Weights of a small transformer language model.
Size: 13 layers, width 160, 5 heads of 32, vocabulary 1024, 4.29M parameters.
Training: a variant of Adam for these matrices, 133M tokens, 4053 steps.
MLP neurons of a small language model. Each row is named by its layer, matrix (down: output weights) and neuron, and shows model dimensions 16-143. Each number is 128 + 24 x the weight over its row's rms, rounded and kept within 0 to 255. Numbers have three digits each. A neuron's up and down rows have the sign that makes its largest values positive.
After each neuron's rows, "fires before" lists the tokens most often just after its 100 highest values on Wikipedia text that the model never trained on.

L10.down84:127129108130131114131130077111124107134116136144110111105140122114137115144151079142142128126098150137134089135092140131109125119112135124134135142137143066104138101116132142113111114090120126120123138161128092140168118113154126156121130121132133122141148127123155133125145170103163075127130120134142140115123135160110240114104116133157135108104141156142109100106148116127122118129106
fires before: "==", "-", "|", "===", "The", "W"

L6.down181:137131138129135126146107142130147112134123111088097118079162167129152114144157104127132152150151116118101159116076087138163097164136129168139118136120083124165158116139145135070100154154133142097135108087156085149098121096167128149146111104121121138121131125138070141126166089115152133135153129158128101127136119124108091077171146118108114164126100160118137107119116147131152160113159
fires before: "2", "3", "5", "4", "1", "f"

L7.down198:116134124123103111142092141085159153116151123152130154147130152146090118153099081138123116116090117142162134070105153140110138137142164131151118159106126182128147158166144164120156137096134111160117154142137144109136110128138135122168143120090125117182151061110120133128124132166142131115146086123059129095155150141140131157116125127137120110161130112092172094163111109153083123137146
fires before: "ub", "ass", "a", "os"

L5.down173:113122137144137149107097108165147115114123117152145110137151107152172122128161174108168169111131159151173116131125087119123094115121132159161136123135126145093166085145138159128143116126124100146123212116151139133116167132100120129115112123125131161103117095131105106138156140112121101119107165126110130148104159131076121127166139114076113136128174121131110098147125110129147117107103
fires before: "ent", "ic", "en", "e", "ents", "v"

L2.down51:089156114121119123155169165167169104125102134127146118138101182132084111130136149166128108093113121130110127118131094140137135101116142127088163137105145170098126143124113128195121094134103095123152117127132126170107153146104106101103171125139121141107105169166118141134114129136107118147142119128139162163105111149135144105108147132114107149131128125110114123145119063150140124139080
fires before: "inal", "ade", "ur", "ul", "her", "he"

L2.down248:106140141144080097113139119086143135152154143168131140144090138147121109165140105130111114152114135144127108053103127122152144103129151162095154154109119147127115133138109093153117113121142166187126135108132169112116148127142149055155114131098147131146116103170125112140135141112169116083118087100105108129161148110118146137136136116170120094164143121107163102121146090126097113167122
fires before: "ub", "ass", "a", "im", "ose"

L10.down281:140152142156124172129132152100163151116117116140125126145131141130141157089109100152128130151145159117135125117131137116126141133161121149183092104139150103126090153125116109111125122099165124153086147109129139122143105141104097109133136146125124134096127135137160128136126125102132124118139139104101112129132121128141255129144114094113152139130152126143148090112138093140120124088103
fires before: "\n", "ist", "-"

L2.down308:137129125176152175110165112148100151140112120168100088128125118120116158152128126136154137092191160161161115095087161141131138119167137126144137113134135099112147133098137095123101133101100133168104145103137127146130102145137124103188123115120146136109125080106114171096128114138144109146143140154092122088122163080075149109139123126095119095090157107115152106124161113126145114132113
fires before: "ic", "ice", "e", ".", "ab"

L6.down257:138124145144106159102128117119172138173137082122138117138132125130121125106123102118147195134108150086147107115141119134112119103117125123156137157139085144138128111125128118120144158144169150110161136159154115122082130131121140151151194146139126138140112161127099118121110094133149162116146136179160125116164140152119115094145134104152098177127148102069111117122094100119138079153124
fires before: "2", "4", "5", "3", "1", "6"

L6.down435:093138176121137096091135079113125143113127150207113146106119102085082169146142130136147090133141148117117092130148132127137086119096141158157135168128117110144144140085132116154139119113147119178132124120102145134099104095127135097136072115117106113120169111159131118140133119134140125133152113143132113111117135097133120104121118096140071140154154147105170148125159162106106153107131
fires before: "-", "\n"

L7.down259:131137122113112115134112145190179113131136085175133145150101127148136188130110140112133111138152163153156107103130156107119068151136103119164111134149113122106143112109140141136124125121185121117114192149126112096117125162135111130101116140134139138127109158102136141125105131122117108126103103145091136083108158126164135126113092097154110139133120125080152132164133124127101134175067
fires before: "p", "ent", "ents", " I", ",", "s"

L10.down98:134150131083128137099131090085126116143154134189082094103148127114098160157100101103120109140181105138137095153134063150120141136097113110138127098157095094120133137129123166119130111147109139134125130107115134081119123087121141081130152120118106120122153131125127113134119106126118117095119144147114167102103131119071109168158140113105094100077132159113105152146124171120141126079114
fires before: "\n", " the"

L4.down46:076157147104136135106119197143155111130086143145095132143149178158101186121134105144146111118142142124145143128116110171127138093114166101095153122132151147098120140147125143165121115165159094128121122167108122155123137161112093109103153124105106136137139142119126097134127117131123090129137123120125125128064088162135132092133103094127093125124125118155134113139133098172139103091091
fires before: "inal", "ade", "ur", "ul", "her", "he"

L7.down138:077180170131123136127115095127130118084151103156126114148153139135165138143110118153138167130108103161132122159145131144105087145121142163105122127127099099113111168123128138140144100109102158148141187086161146120137105103153122072107101163168106129167123111141108117127158112079142112147162156141142148104137103133109071117184118137128065121126139140112147120112159122144119141117133
fires before: "\n"

L6.down144:095137094109082122175144164093134162134135197160143169085089180154111136130089102120119126121121129121140104070114090130128136114119095157136135176109104128099134142113132086102129129121155132154129139142148160100163150130111093097146124099103113150152122111159117106136127146135077128151123115112107126091158167124155140108128133104147121113141131123111159099140149147145084125119169
fires before: "ub", "ass", "a", "im", "in", "os"

L7.down299:127111160110115085134137143117112112080163097124142139097113156132139161164142158135145138165114115112115108159141136107119114142157120103112123109141142180100163132127153131140204168112145072128151162113176188150129098116144146153131154142151153129156124159124136141110123121092145140139120155147193123132114126128126071120129123113153109161129170149129153119144072112109139117152108
fires before: " |", "′", ".", "6", "2", "7"

L7.down340:075163111147095133136117148115149133138178180138100148129123140145105177170107072110157123121112098133151135066089152119137137106068106117164128134144142158089158161106116148113129130119132120187122141152145145090125138156121124111162153119061116147124104102149133129159162160142128117133139098083094141114138151134151140094126144086147118102157153121135162084152116115144085125137109
fires before: "ub", "ass", "a", "im", "ose", "ip"